From a checkpoint of a small transformer trained on Wikipedia: width 512, rotary positions.
MLP neurons of a small language model. Each row is named by its layer, matrix (down: output weights) and neuron, and shows model dimensions 320-511. Each number is 500 + 25 x the weight over its row's rms, rounded and kept within 0 to 999. Numbers have three digits each.
After each neuron's rows, "fires before" lists the tokens most often just after its 100 highest values on Wikipedia text that the model never trained on.

L8.down761:487484485549519490483501450510488472465496468512520469473530446517588456462521510503507509527500478477485513480478484494517543529527511495524476471502507498542529504546484516496472493535505466493488533501496536500466504545502503459466506483491494470525495489493479467555509510550468460499500502472545506528475510498518503478519494505541520439486508538490499465534463519442509471489520499500508488500506487488500463532484474520456492538482499525510525518516525490526489478494463497503497491546541493533523455468517484480500523515492471496510477487478474484459505517515497512472
fires before: "8", "5", "9", "6", "3", "4"

L8.down1121:455482495532526462500512529467507503515527497499478466485485504507534508468510482514546488493542531476503510493470470535503505520488502472511468534457552495532477520471539486521489508489515500506539509456518500512524504496456482462480446496543453541506510524512501461500495498528480523496484485546462486521481456496490521513510447493495521447529508525531503510507491504464498483512525501517491516531485506518531487510457549488539546493485497488499473522497492527510498460514526497549500462528475520535522481489513493543490456489530481543472520515502548523491564516502541507489
fires before: " ", " of", " $"

L8.down1556:532498452521512511522514475523455485468458518526515529525496522485535471513521490532508503514472542479543516535482486482463539514471492527486483503488490484495472494502484508530528523533486470480504484522533497500508508534509509532504510474518484508488484492509528504493501519494511476499499501496544527456453489484490490515494486507495520472498558489463499476496533476519510511524523511477493442511484511511535477491500475499477529475531505488500483486476428526479506533483496490496500520516501503490470477483454534512475527469476478471491483479444465498483566512443456507479
fires before: "9", "8", " as", "6"

L8.down598:481503530517519511500524499482501530507493472507523512497534502464434507489551479489483525514511538499520498506513499494513514538502495520494505477474496500501511488506511536475532487498498501509472492472516512500496525488494505476485491487508506492502523521500508544335469540488522456485493507471489485523483459473480544505453485488495511507494517511490494442537497522511511513493515503509481530533506511494499530556495543499484483528492510496471485505476488471496564468529509500489503524456524456490548482495471536470461491495512478514513486523495512539500515528518488478481
fires before: "1", "2", "4"

L8.down1696:538486501502525475507540479483528501519491522494499508431492523516426545463528466519511498485517513492571482517528502441503481502517502553494486483499530540495515484500501502520492532530463484530514478487509524507514513485485478497475485499477497475484505461468497492396524528487504457501466475491533490510537460457456479501477515464505467474480476527537485465526488501491528499491493522492535465482500495503516547497494483486525495512501515492489485510494449488508541514501499475466474515501535475451527474516535533492515506508500477526572446484498484550483498493520492495482
fires before: "2", "1", "3", "6", "5"

L8.down178:483479530542469459496503487494473504530506487496493481487480531493568499517541507465472505526525505494494477488498505524486544477507431450495475475535487484495535526524471476490475492525508491470508446491500491463475498500488468493498503470522546453500510532528502514527491517492474470518450480503468501498469513512508499517520514528479520479506522470514477474523501505538460498463473484423489461479490549461469499501544444520491482529471522510489517486482490517463480496517486491498558514524542486501493466506500519523501480469528523521485492528551492496490485497515506462499
fires before: "0"

L7.down1361:481491476509534528463516482487524520520525478488470480508493493530538470533542505517455500480524456524507501511551537473461470506487512500503484491460518523469498484490518498508500543505514482524498465480491506549541514477500456504437551485493558521477507477529481493537495490459488509527492477442525525467524515463499520492483498480505494477521472527549509483445498530466535439526492491522534518493511486471532483508493515487483505448503503534480524512477500469517509484508448476521514520477497537503549525475511514440518470513552476528474529441533510507511518532491464530520
fires before: "4", "3", " to", "2"

L8.down272:463504508529500476576488487562522481493447533457505509506533493499591540475501509517494514513499535490511524526496508466477491534489536502482504501523545476492502531491513550484497497496498489512495488503516495511436497510454466473503500506539495545551497497496519475472491516487519473507499516438534475492462477457479526517491478482552479501529537510485505500491558490470517497474450492466517513490517476484493480521485473489482486501533480509476481489493483464510529473476506506480478543502547492493497466487506524511440538488533530501522504553503486512493517527486491507543
fires before: "1", "5"

L7.down1322:460473530531467474527554487450562490513499453500495496478514487482507482511502525485514519502508523500501497528524489447496516498445523458462524544513504538477481497457498522518521504487513481494526451484488455518489587503494461501504506529508528450493504500478529496417551498506502483498545524465499513504495519511485541480498509471449485551522472527513480491485490462542486455553505520525522485504552456506502467492492505474517492537453518508487486499496470507504497471517517539549459486526514479511470473518489473472476484505474481504486538463513473532486512473493507497502
fires before: "1", "2", " to"

L8.down900:499525469526476508489520527544517497498483469530524493503502494497615523511507537485506526512535459493492536517515525469469507507480504520513519506497478483511500532520443485460466509533470491524524521497525510464513482513441533510510498487454512519494489509462499521555461526496489517515470467500542511491492504482480452497459566478492521468514513492464474494499496492540528466509529490454496540513516506487481496435509499440491499503505501537540490505522489514493510496485502552499538525477481432506542499497487533519506531484505489499511485466488505477519494511466521487487
fires before: "7", "1", "8", "'s", "0"

L7.down1680:499506531478526526546478524557480481468510530515516479498523506554559467514513516546500502494506517459541525469534510548516468524482468544484518497495494484503528534495496502486552519515483484534516506489498560461490507478490514514513549481462502491491515485515504510539465498496465501530520554485524543531480430470531506483513512477482535507507527500487502497433519490513460534494454498512502536487480508492490528543485472513514507492498493482499459503518509466508480482519481534544509510530527507543522510465479518537491535481471532452516507532501465522495495484534476510498
fires before: "-", " |"

L8.down108:524511525488505493528526541469499490510441528505509526473505479487413494525545466458537496523489476483509493491500526496501472467493509534523509491443458443476465466492500475493543509514497493452491483470503462467527467502503466461553529489512497478512502517491455489548533475510479515537524497474512496497464503505509499531537479516493483509492500566562511521504507542513525510475500463519478506531536475447516541534517472494501435513485492506501534483512459505478514483539511508500516504521488532491519544508514499508488508515500499490504488519504526481472449491517521476519
fires before: " to", "4", "3"

L8.down1657:519465480543523512507488527506495521522515490501471515520509526483514502478484538516514539482512499519469447457499485512510479484492512533521517514521499476491531453520581467488503471499514476507475503548485517477517473508448464477498484527484542545495485503494469491499459463511480516515458459503477465467490522543517481493512560477458455504498513483452494548517518532546519494482496440521467501523434481501518543460520466523503500469506545493519512498520505529458480531520503525511484533500474534489510493459485496480496446500497521500478505499484525517535498500458507490537
fires before: "2", "3"

L8.down54:523546542490460517477486529486524506482514466489478509513503514494486521515504466464476489503502507482525487438526499519544476535492539521534463512523496471485478509530489512505440492522512473479518507492504531498535519496474521547501532477484493512509490547519460472490523504537543494492512524532498480475536485558491538532486504508500471500502490525517492469506509513478495485501471463502492511501493566482512509517501505503511524490492540490462501479523466462488494531466498514467511519471542532488512514465512537506506494534526520543467529495490487494491517493495517538497
fires before: " |", "1", " |\n", "%", "0"

L8.down1674:490481480523468505519470526521545525552547495489511495509508504469426502503497503481519504482444510487473499462478508466500541479488532494518505473485498510483546512505482451435493491529471469447534466516501487534507495509510477498480453503509506467500518476529521532489481526530453546475540494441514484478480531494506470530498499505551481489489521495506476525478493491552470455445514472507508509508554550515543495508507542486487525496506494494537498552534497517529521532508459479461506528467519497548505454481461524478478465491479502506500504488522513509482494510522453483497
fires before: " |\n", ")", " |", " ==\n\n", " ==\n", "==\n"

L8.down1449:508485545481511490510454501495477507503486514505505533518498466494441502449483488519503506480496479521499540523495477513531510515510455519509500477451539531488482539522501506497504502478496531526479508492478510521505540498515556495493502491506507548485557495479491528624503452529509493495487458459461501494543480495483473528469521464563454506492471530499456525484465466522503508514455522508474491496515510530466459518505518483467515523521540487520493491476488470499488503490520484438513463566506520512513470491475463517488480482508484546502518563474477470494521509487445485490
fires before: " ", ",", " |", " in", " December"

L7.down1422:543546494462522542519533535498532513492504493481478499525520473487441470493535541499493484544517447462544448497483506508528518483500513485534469487504512490508549527457495505512492501522473479543522506509520505482529501509505517495520546552456451494468469524533475480415494476535462510529485500503494497464517519491520538535492434490498474503502487510494497535504533495506527523523474459491507452513512528504508489517529457503455525485523493492502479481498511501488513502527510447462513528450549538460554464479510480487520481478460487458504502497500478538505490494528474450492
fires before: "|", "2", "1", "9"

L8.down1051:510541479500458503496497497502459486507491525485518508518500489516443489477517448501512507473480503523460484517510480485496497481503507522481479518490520531511487506452497474503499506496477467473494484528555459476522481520459550494526470493505487493459523486485492519524519532515523486468496507468497515493505479465539504522495470487552489511517484492494511468492516521514489489460501499494514499482457503515523477442505531484497499534473427547505487500523496509543578492499478511475485482465442489493510475487428496514465541509458485490524466487445497449547475493520483507478
fires before: "5", "4", ")", " |"

L7.down1835:533527507502497492517488507504534497515490540485482517518468492485559479473470494566512493526537522521508558524528479493500541506482480529495499481534502520482462517486500524500523506493522490520483471546532512473532524521530490535494486484442443537524518494555513532503534496529554471491483518418567491515531490486492513486524507471541501518507488504510474501505521482531496480509487462470515482524476504504503434480522500468473516467496526448497480498493501492499469509489508506467452482526468517532481466485500469530503544475483464470512502517515521498517514497522469442527
fires before: "9", " "

L7.down1860:464491525480527496494512493520503511506492484464507491474477488515511532538537479532501486475562476489546498492511502515504494529467506569504513473485503493534512498441517508503513518480497427500536472521516518502553508475442512466485520470521524499471541494497513521459503485519520471491503517467541526523521501480512512488464504514487515449501534485513508505489476487460487509502498438488499501510534496510532494470491519479480479473497516495462511517482461497509516508503501496517521489504477511522507448481506486431505537533526502509484516461489489512504505572480461538527
fires before: "4", "5", "3", "ot"

L8.down13:494477581504507522505492523529505484482502530465452543534536463536443523497490493479504513491528525532486488501519492492491536507525523483498492551482532541497484490509492539518520493528512490503511500485485502503502514528516505481520520523486498520518489520459509502546480508511527494545434496480503523503491483478500497521537490494535506521514505507493513460476475513516498516470481489501525512522528489484534496483498490543491520515513530534521461487475534511513546529509476532524475486485507480515519488484536492509442461495519515530444552493483481488518504538540469496495
fires before: "9", " "

L8.down1408:521478501488514491487499461516491510532562495513493532460492497469492517518496539510513479467504509479546495520536502499507516485504516516487521479443515492498508481506506523458473509474471515497501471516512495497502497484474485518510505500502476517516513543438512507442501474443477496519505494489488510496499490486472487477482512507493496502518502484490473510460497527466516518507516444478530481528504454481504535485465448498469502487521516539534469492502473530466548540532486469513479523523552480520520498502512499495514495511502481492502486485484482493542513495450461510496
fires before: "2", "1", "3", "7", "6"

L8.down424:463491489472482508515500488511493504511477531525529469486500506499475532511487473519507535521490467458516523523515525483499474522479539527507485504494522522479504481501503489486503504505478492478472485466526532520471490503529501517474499556463473536475506444494494511360521504535509463534511471485521464449512477492504488543499482479465516477489496501491506516537488460521482498498494518502495496545507546492505485508508487499521512513492487482510508480515519493467515493476455552559501482524522557512535501489506494481504484519489482523499500497492485491498478438530520480501
fires before: "1", "2", "8", "3", "4"

L7.down1375:462530454510558512458462464510500516521480523534468486523509532486430497496527481506520457487462483492502488473498505496441515492488512497459486495463506481524541496456502458518494520541542486468486522495513485506522503497501524514498498438507495493494497552498495497556524527500516473505504474488522494478498497462497489580519482518502487510551498522457510494508560486462486481468527471489470506520457508481513499492492508490490487491472478503500530500494486512525525546543541502495490501512517453527477442465522497497469482503492475513491450498475505493483464523507481486549
fires before: ",", " the", " to", " that", " of"

L8.down416:483495494454500478497497551504503558495478515510532451502484508514498496463487497484473557489502479505459508463551462504545486518534521433469466528498513494473542504450522484440555487518476510487541530495474496483473514554510505470533505499487506528498473503538516489459499527550499487515486496537494493495496529495516468534488486486502546446450481546534500481506518479500537494496490478526479532491501517509511493528524566533526519456443483536511485538533521518487466464493472505473462469494488481459533471533504508456514500486445453505510510518512504558469502529519470509512
fires before: "9", "8"

L8.down1624:545513464526527515518507512474478504518503529526496523486505482499477516503533479505472530500474488454515463498508503528531505472452532508570505516498463517464487507490487514531529462534477486473479515544527514489486499515522512488488498466495578471507483493530509445412513537506476530503505529504508506490465517489489508475481456464538470468501493514480521489518516511486493496482510476516543474474451475505547533484500510488490529470507518518495491537489503542495416487527481493479537500503521526563501516473508463544457502492456507506485477529475522486497494520475490478511
fires before: " |\n", " |\n\n", "==\n"

L8.down46:499479521445518474464495513453527491504537487485555528542496537483521471492491553516520497503518523487471509513472515512504540538514511485526525518470497458526507504510513528552492563499500470504483528543495468462531541532477472506463476496491491458509554493485478516440506515531447448501513456487507520508488545471488517485534483502567498512466452502524464499509454516465500480507506502517466477492509495491469484494492501498488528524487466476469548521471476457472507517493517534477531456469491495489545514521497516481517502529525546504519472448504527485507473493502477516541
fires before: "2", "5", "1", "3", "4", "6"

L8.down1309:493525512504510472521512499536446470516475480477527518492507487516503446552500436492504480558501507458478546504502516451454467476506505484487503508505467520490524479453479509499515493484472524478505461513506470485466500502494509480529520473501450468500471509533451473469531502504449537468469511440480482500537476523505480542499524480532517460467483499506472499532516469494484501498472519465499479494528541511460509504488508504533524472509529496472503468515482495464513506508430483497509510531498525502501507509504482513496519496497515527487489526480487486455472479500488470506
fires before: "5", "6", "7", "4"

L8.down9:484519481475519546487468478494515512514484510540439527527454481521486476499539512519480498457520529464512503489501509496516527497493492537486517561503459472467500497484539484511468511532473458536517505507509485550497505450473502523450532463481530471527520518513517512546462482558512500487480508476494513511496490439501484485495507475506491463477494549487497475490500513479529505500469471522485501480496497499567546516507512469459492472540513480503466511458515503470514534517472516459547504497491453499514485507496469440523516497530507496496521518507503522497508574497482531543
fires before: "3", "2", "4", "5"

L7.down1610:471520489482563538487528518501531500470489501511494511505490561513541541519503517479469516517505500461565507502508540488524460482508532517437512523500453518505488476536537483495462501503482501523501516491448541504501446490517470520511597498468470505472501514514495499488487448488506506503516511526510493478496526474498489532520474496493526504517492507524479516475481552520513523484469469509490469512470514534523515513483439519503489510539524511487449481494469483483507496481482543501512502503523494525525461510492492520492496531491529525489525488491475503505514479523496491505
fires before: " |", " |\n"

L7.down1073:525522456462477527493492497517494521475462476504495491513462503467444556484513553502502486502492486475467511438504474496518533508471472533528495542511507540510443484501537497511473498514508498477540530464522516486493500470500491547470547461484530510513555499487554505414483523529516495489560481459473500463500470473519519481509500488504478489521516519506521514509511484510469488508511476522514504520536485497522479508475488507493520475497553474485526511532460530529542503505472524531493520504520469535499506487476507508501468498470479450488487500483464515474482535483483503515
fires before: "2", "3", "7", "4", "1"

L7.down1764:471459531525490501516486484511521497481486476501463489495548542477495534479539498458497493494484514531516532474526512536488491471492479531496504543464514511454474445549519481493504485486493470524499484504508474503525457506506502468479499504463500502542509518455462548478492525520517539502473479517475511461533495501489531526538498479477492534491495501457493498517475508536467506522459492482512467505493487516517474491478476483462512489481540496536506487445489504498516526491528495483515537461472501475443464508542488493474525525484506503454493504537482541497492496530479464512
fires before: "0", "9", " |", " the", " a"

L8.down1635:484477504513527534452514486500554460487543482526499509476500447465535513485532540510467493472504461512502489488515501504481507483487501499507483479459501496522463491487511481503510541530519478478479498553492508532509500505478479493483490483488531528487495464448477507478521470488523520507501509522515506517479524560470525479475489546470519499497541520503535493455478522524516501511521532532498464510496466491526502457525502487513454512515499498517498478546490466552533514508500521494518510499501504450532521473490501503487518539510503454481533477507522514530523496491502483509
fires before: "4", "5", "3"

L7.down882:478511472516482470459492521501510519464479490472504509499528482522543449500532512478514563513512494504474516483496499517541497510483488472526504456488507491504524490516521460519539495508522490457447506508507489463499511486489500523521499484547515515519514538510532468504503501511498465516490523501492534522508491518523481486508509518519505463542524516506477530555529500506482477499520521473445505465499561477463473502498501534446500511474474476484530500499507524536514479498526531541527516510476483485485457495520547476450502531504524499453492477493475493442484528531509525529
fires before: "0", " ", " (", " GA"

L7.down1490:509527480490491487494520544493442513500471477492515501475555493513545490504477510507498521512498492486458519480509519533495530498478489504478516514500487508519495467484560481497507463498495462537489487496492507501506480499478505480442469498525507489509522527508525513471475476494476518485506487475489471496509476514477535525507491520513508489484498521535511485505469529478488446497442488502541513547491498506524487507487524527542572468531520481494523506481542555479519504471512497478488462501539487534494477505518453528506537510491495516450529505514510480469475503493482515485
fires before: " ", "|", " was"

L7.down1907:496504512540508483499496509485550532498481528505531516508497466451522494524470528525459514488542502499503492493492499517480492496455536483534492504490560490481509503516514522492488530506490493482523508503531500489520536447511519513466544508491506538518532465511462506595517518457506470510446520536542493469527504488504446517515508489474499476523469478530507488488487526508532497504485488489483503497503521465507519474523556508486502525465499523449519476522475485513527468504514473521497538483508487498564523481447472488510540437507529534494538488472473513505481534505519480495
fires before: "0", "1", "2", " to", "3"

L7.down1988:515485498473463462514491499454523473507516507512515520510500479525637504510499499520495504541511521485511475518488511508493545484512460518499495533483502499509485491471499509474508491512467483481491494524512518531477496489496499511482513523482526496491459502574502482463511467523478505471501535482559499489480475493491512499525507518511484514517510500515514503490484482468462454474440473522534523522474483474507529463505522485510498482481492483500482501524502538486418548477538520479533500509505502518518547504516478511499494452514507520494546502457502528477454511500469539496
fires before: "1", "2", " ", " Vol"

L7.down198:512483476485500492482519489478480503527476489485525505484469510513504518475505512485499506523498507476524503520582526532446504494481484470485469510496513504536456509492509520500433491497503490505512502547495482470514491474487503522483521520480495444490502511540508464510429484531490482474494471499490501518503510491461536433568509522483502505498483549504481518500506487481498516504511487501537497551534516434456496512476558573507512506496493499474512454518522509508464491511532445529473510556502495528500499525511498499510505498511478479519505501472466451467504508502475503515
fires before: " ", "1", "2"

L8.down1569:503532462506500508504468493496514468516517489526473523513500504472612500495512496554454536544499475519529495546519502482487519469538513499516461511503486503462471490491487511507510483478525516514514528480481514500541502510500452488458473478514486516507545501507507506494479484463483467520502463471528491460500443478517478528464524485547525513459546510510487516492506521490529494482492470491501477516455502517496522539503512464479541506505498482512504499511459511522504513490508489475506492487541461519467511490450521547501471486475493496464516547492492510538450502544508489530
fires before: " ", "1", "2"

L8.down1287:494483486434456487505494489474457497486533541497537493504525491524475529530557489506489488499517500488520517511512480484507531493458507510514467522503498482484531522488487554532492501453483521517458522494507483522469490467510500503495532554516499489475467455525493514476472508476509498522492492458452505533516529495479482461493503524442516520495475531520464466490492518476480506513446500494494499459505500535520484473532493488467471497492547527527494514471501532482495512507514468479508552507496504494501510548535489488521509509506513519497498494481508460454502481480501500464
fires before: "2", "1", " |", "3", "8", "4"

L8.down668:517541470494504482528468512471534494501502545476488485537529463535492497481475477458537549501481474438472541489487500499540500496493483494527539477549520492507520501462524465456511453515474476457504505526504475489522456531512489510489501461500485510448472504479504509542450499503502477458476477470506479481467485513501503492468505505552500486512499511473440542503508514493523529497474522511501454522487516505550528461543492494512525460524503500515500471545488499496523516531451491518518487484472457551487498477475517511469520497476500521512528521506482501488516480488497459516
fires before: " |", ")", " was", "|"

L8.down580:474514514533496496492497517517558506507509528503461489549505478543480528501548517478463475506493487486501501508535468500527496485525475509523490512490490493488529466473534505494529508445499479498512512456481480523500550490525427477466464490498499528477495441538512502468498545523478498482535474505493471495524506471489492488493482517471510521461477498506463461495522503517510538521537495491504495487495498535482523485550502495508551543497539469512458513468504507478518513479531471490498477512479529508483476476497555510484497519529463514512503469481485491480473486498478544487
fires before: "1", "2", "8", "7", "3", "0"

L7.down843:496509544541522489490537511496479545471486520508533479463475456496548542509489498533511526500459464463522486501501506533515496517472549501491472484528544482530494523474514461494522511552502488498477511504533532464526523509523495505497528492480533540522480519492521530490452510527533538553506519549437488505465487518532474476481512513522498503509487529549444486510487470494448470483488500506495493449519503475517499521526486498542488500536478518472470510479514512514497529533472495498508507521525489481502463504501501511496522470520476524470479479519500548463484546511508487501
fires before: "0", "9", ":"

L8.down1783:507513502514541496501528517468499485487462530535452524495473498528361513501484485515513504489523521481510452554496469482506469483492576470525464488556507527493504492450503488507510487483490488470505513471515513497456474494531493463524565454492507472518512496514493492432513539535493472498540522517506520486472517509500505522469487501467493523503548494493473497507479514482515496485508510537532480514506519517513538492506494521502519480488511483517503443500487474483513490502473493505490531532501500492500514520481526448505515483482478494511485484476524463495535546513438516467
fires before: "2", "0", "1", "4", "5", "3"

L8.down94:498492497501480492484534486509488527482504552499500498506503503515553510509487499507545518516500490510496495476495437483442486511504522501483468471517524500492525509516507532529456449491481495484446516519483513523496505583542495475522490561459448499519477485469518516477513503502501521496520495497503520495470499522494537518501503513501496492521523524520538497503513475482568495467489507507463515510562468546492536499482535526495478496532496526499525488468484469485560494486503465478483519499492470463516499459485523530482492461500502539474476545498509485478449530492494535461
fires before: "5", "8", "1", "4", " ", " |"

L8.down1137:462459510526511517471504533486522506496483494511478556478457493527517535481511505517526503523481487516468493485497503515501487510428484532484502521487526505496517436501497490468481489509489515458466518543468525489492483488496512491452532513484506522531466485494499518440472512513494500513520486497536504483550501465494514536501503467535540529507493529545487531507530500456498499469463497521495456521540487514537515487497540518466484476483516477495489484507468526472460539480503510491487511454535471525486468513506520522513486440504482514495534560545463535506495521501516497466
fires before: "|", "-", " ", " |\n"

L8.down40:522501494509501527531475492526514506452478518465561513489539503498442492503514521503508516485502509483474505465491540485499511484482469480560506503544488503531507532457493491500558512465496519473487461510499505523468490492525488504494530511522475505507505474511519480364527515472511523498466497440491491510468521517488505484483460518460532524442491500516490497488484527460463533489473505500452438500494445469502511502521498516443497499504475549553488504493505464509500534479507485494473475528497518486478532505520511499493486545540527504497548467486473499429514498511509546492
fires before: "2", "1", "9", "3", "8", "5"

L8.down1083:507485500459486522503500505545524474474547479532516552534523516523532469522481529482498489526519511503482527501485471457489501489498449461467506495493506496516478464489515481512454525531538514446482522487517505508483521507459501520490486504469504495497457503507480485490523553480517533478492507487478542505525543447493488495488507489506476543464507480533493496530479502511523505458495492471450469514533493500503474533482462504505478506525505489464517519491520536519507518509497490486507491418547496467531474492538511529482474492495546471516467503511491473515502525501524522481
fires before: "|", "6", "5"

L7.down1987:514514526509489517480484542491507516532496524520496524491527525522569483517511502461467531518519512458474525445529529467540508523469531519517493488530451511519485519504482481529481500483520469487503504486495464544489493506491509526506538535504485514533488529509455477597474499508479488507477476466481477478494486535544505503483484431481505504516521507481497523476476536480500498514467501462488509489505552454475496510506477499490517542474521518472508518470527502514511494499499486519492505517504508484541481504482473510486542505518478536516508438491498461490494514442476509482
fires before: "0", "1"

L8.down1583:534505513521513489488489516525509506482520486532475513481503502552362450502477535423476483482489476527507492443516488495510487518517494539483497497526481516516551540484508483488530472508522501524471482510528456505485503524500497513499492488528466523497482533517483524444457497460492518514484519488480506491505524490494491561482470558536497477524524510480538528469501464488491508468510444508470504464456492506533475473512504490508518473547491500499496517496505514491497474522487464464548495536522545511498505480523493491508512504417495479467512542504526484468505501498482488515
fires before: "\n", " ", " |\n"

L8.down1949:483533486507503505476468522482510503465483509504488481546510503508454479483536521463508479506495482508530470523528528480494502486512513465474505508460515506497496501529507468512478491504508499498487521504536451475525432495477503478500510538498539525503471521508492466475468505536465492489527537520487537490544500488506522518499472467541502543513548492507537499500532502433472479494467457485440505481484463522516527541472474504526539499489485535528460473478508452541464518503488493523504521471520473531488443478509457516493484471467500527521523507508513501511509501487467499509
fires before: ":", "==\n", "==\n\n", "===\n", "===\n\n"

L7.down757:529527544446516470494512484522505507482477505493543522506497511505480513501521483482518465523454490512482497489510502473484506456526518530533460528515515455510484493511434531499520459486467508446491486524492513492504478500534551512522496481505511505497510537525486487595489464534510512483499527478471503494543523520541473475547456507532511478464481499567510478527522494540496468495525531495495484522536529491481509457508482507504496457454498503514486481528474546509505509498458494543498534517514489511499511508487505535504518540524481477452507521473517458487491496488490513481
fires before: "3", "1", "2", "4", "6", "0"

L7.down1673:484468469523507498511450483483477521480530540533492549470489537488519488496513547481519514525512485443445525476507531502463518452464493504470472536531467460470498552468483499473516505496463515445492510523506480496557486517514480514472506538498555541505494486471514573432498504520473513494500511498505533518494468543500466445513483496474497547562478502457487516473552510554468486508515545494474525495513457485506487488511534537519491496517502530465522492473523445474488484476513499494467496536481472512497490504487515421524444513524534480507510492490500506532491486461536518520
fires before: "2", "1", "3", "History", " s"

L8.down358:535474517482501521508488488474492488464527499499534498485457490531571478512469509508487547505501415484484516485457480454525501476524525491562473497514429478475551505479525476539500507450505492511520516496487529491514530510512500497528502565502481547470482476543494495396498510530468495493502522518507480508484487530441464518491489482462483478506499540524478488480477494490453478482444488497483538521486513484456524511498481503473504521555420540519501520495474485510485535503469505488511480485551482502467522504513466459466499494477508478461499524511498491500556517489506497546
fires before: "0", "1", "2", "3", "R", "4"

L8.down84:506508552476536508519500498513532549481459530478545507503518498531561496511457502505488552487527515443451508513498524526483520483460486523496507514498499524487512508530516483486485486483492403497464453501484529505498494478505473507496479457505492522491502504501526470497506475469506500538452523520475499496533530516509508488524481536493508501518500482472467494504446491502520531492513492454506483481509463511456471502490467504478472491494504493495487487513507496507543511486438543499514528499520526473531544494515471508514507520477560503510523508498460504513543495470531511459
fires before: " |", "–"

L7.down1345:509485527533460491507507518557498532511490504526484500493532500504549529465456486487460527564494507504516507498489491510510525469508492491497481498500490499486470465518498488508501488473504511482518495480534523444464503499511488521534524508498502541494544495483500515401576436489488523502490509493515492476515468479509487544471531461500527513502532535510498502524499465511467509497494539441502495486515495492472456568502497469505524493465510447508476478496520448509531476543491497462508499522483514532497496476490498497509519477494478474475502522523490496479482525470493501514
fires before: " "

L8.down2004:503528471525519505495483533478493560504499499531485508484508465485428510512517479489515506493489460488479524495520500455494525480497541525572501481470503510522494529524515486509494530513506481471533516532486536488534513484485505491466448500434496489500519484521472487346481544522545524465497507525511475501460504479489501515502492515514500513511499524522513505524492489494514484479495516493493478491508506491512524499502522496499452499499443499526509523489487490496474532520484497525480504468551512520488442497493513510488538484532500504506496481482493525501515516516493479526
fires before: "0", "1", "2", "5", "4", "9"

L7.down466:518487526509517550504506476561500455501459510488453495502488516519485484517464525468532516513553487444484517465515468497494472540483498487518491522493503487472508482479482528529480456542527529494481529496540503539490556509516532510515515483505512476486553429531512534517492549462509505514522500485486484489478495515517526523472535449541487505474520490515525515519533458545519542464518503504480497535513509488505481512523469508496514502496518505505545505504532509469513489515499456428512545495490523500517529481516508493479486542489507473482512466488521498468489485497485473489
fires before: " with", "|", " as", " by", " |", " in"

L7.down1056:518484494497530549515456494488478430482544496487462473510558510504588508534473478489475486485518518491484519529508497470496488493492533506507485496490511480482490498487537496513515513513478496558461547508494509570509497479493451481538509547512488524502495488493456489563480507553473439476497491470534521556496509481509521501488522511512483481449481491474534527455525508485518506541486461528492517521553489511522472520531498544502481505520505512501481526512494488514499480483470470481509482489522485475518445528491498502535487502528478519463493516516547501490490513541461481496
fires before: "4", "2", "5", "3", "1", "6"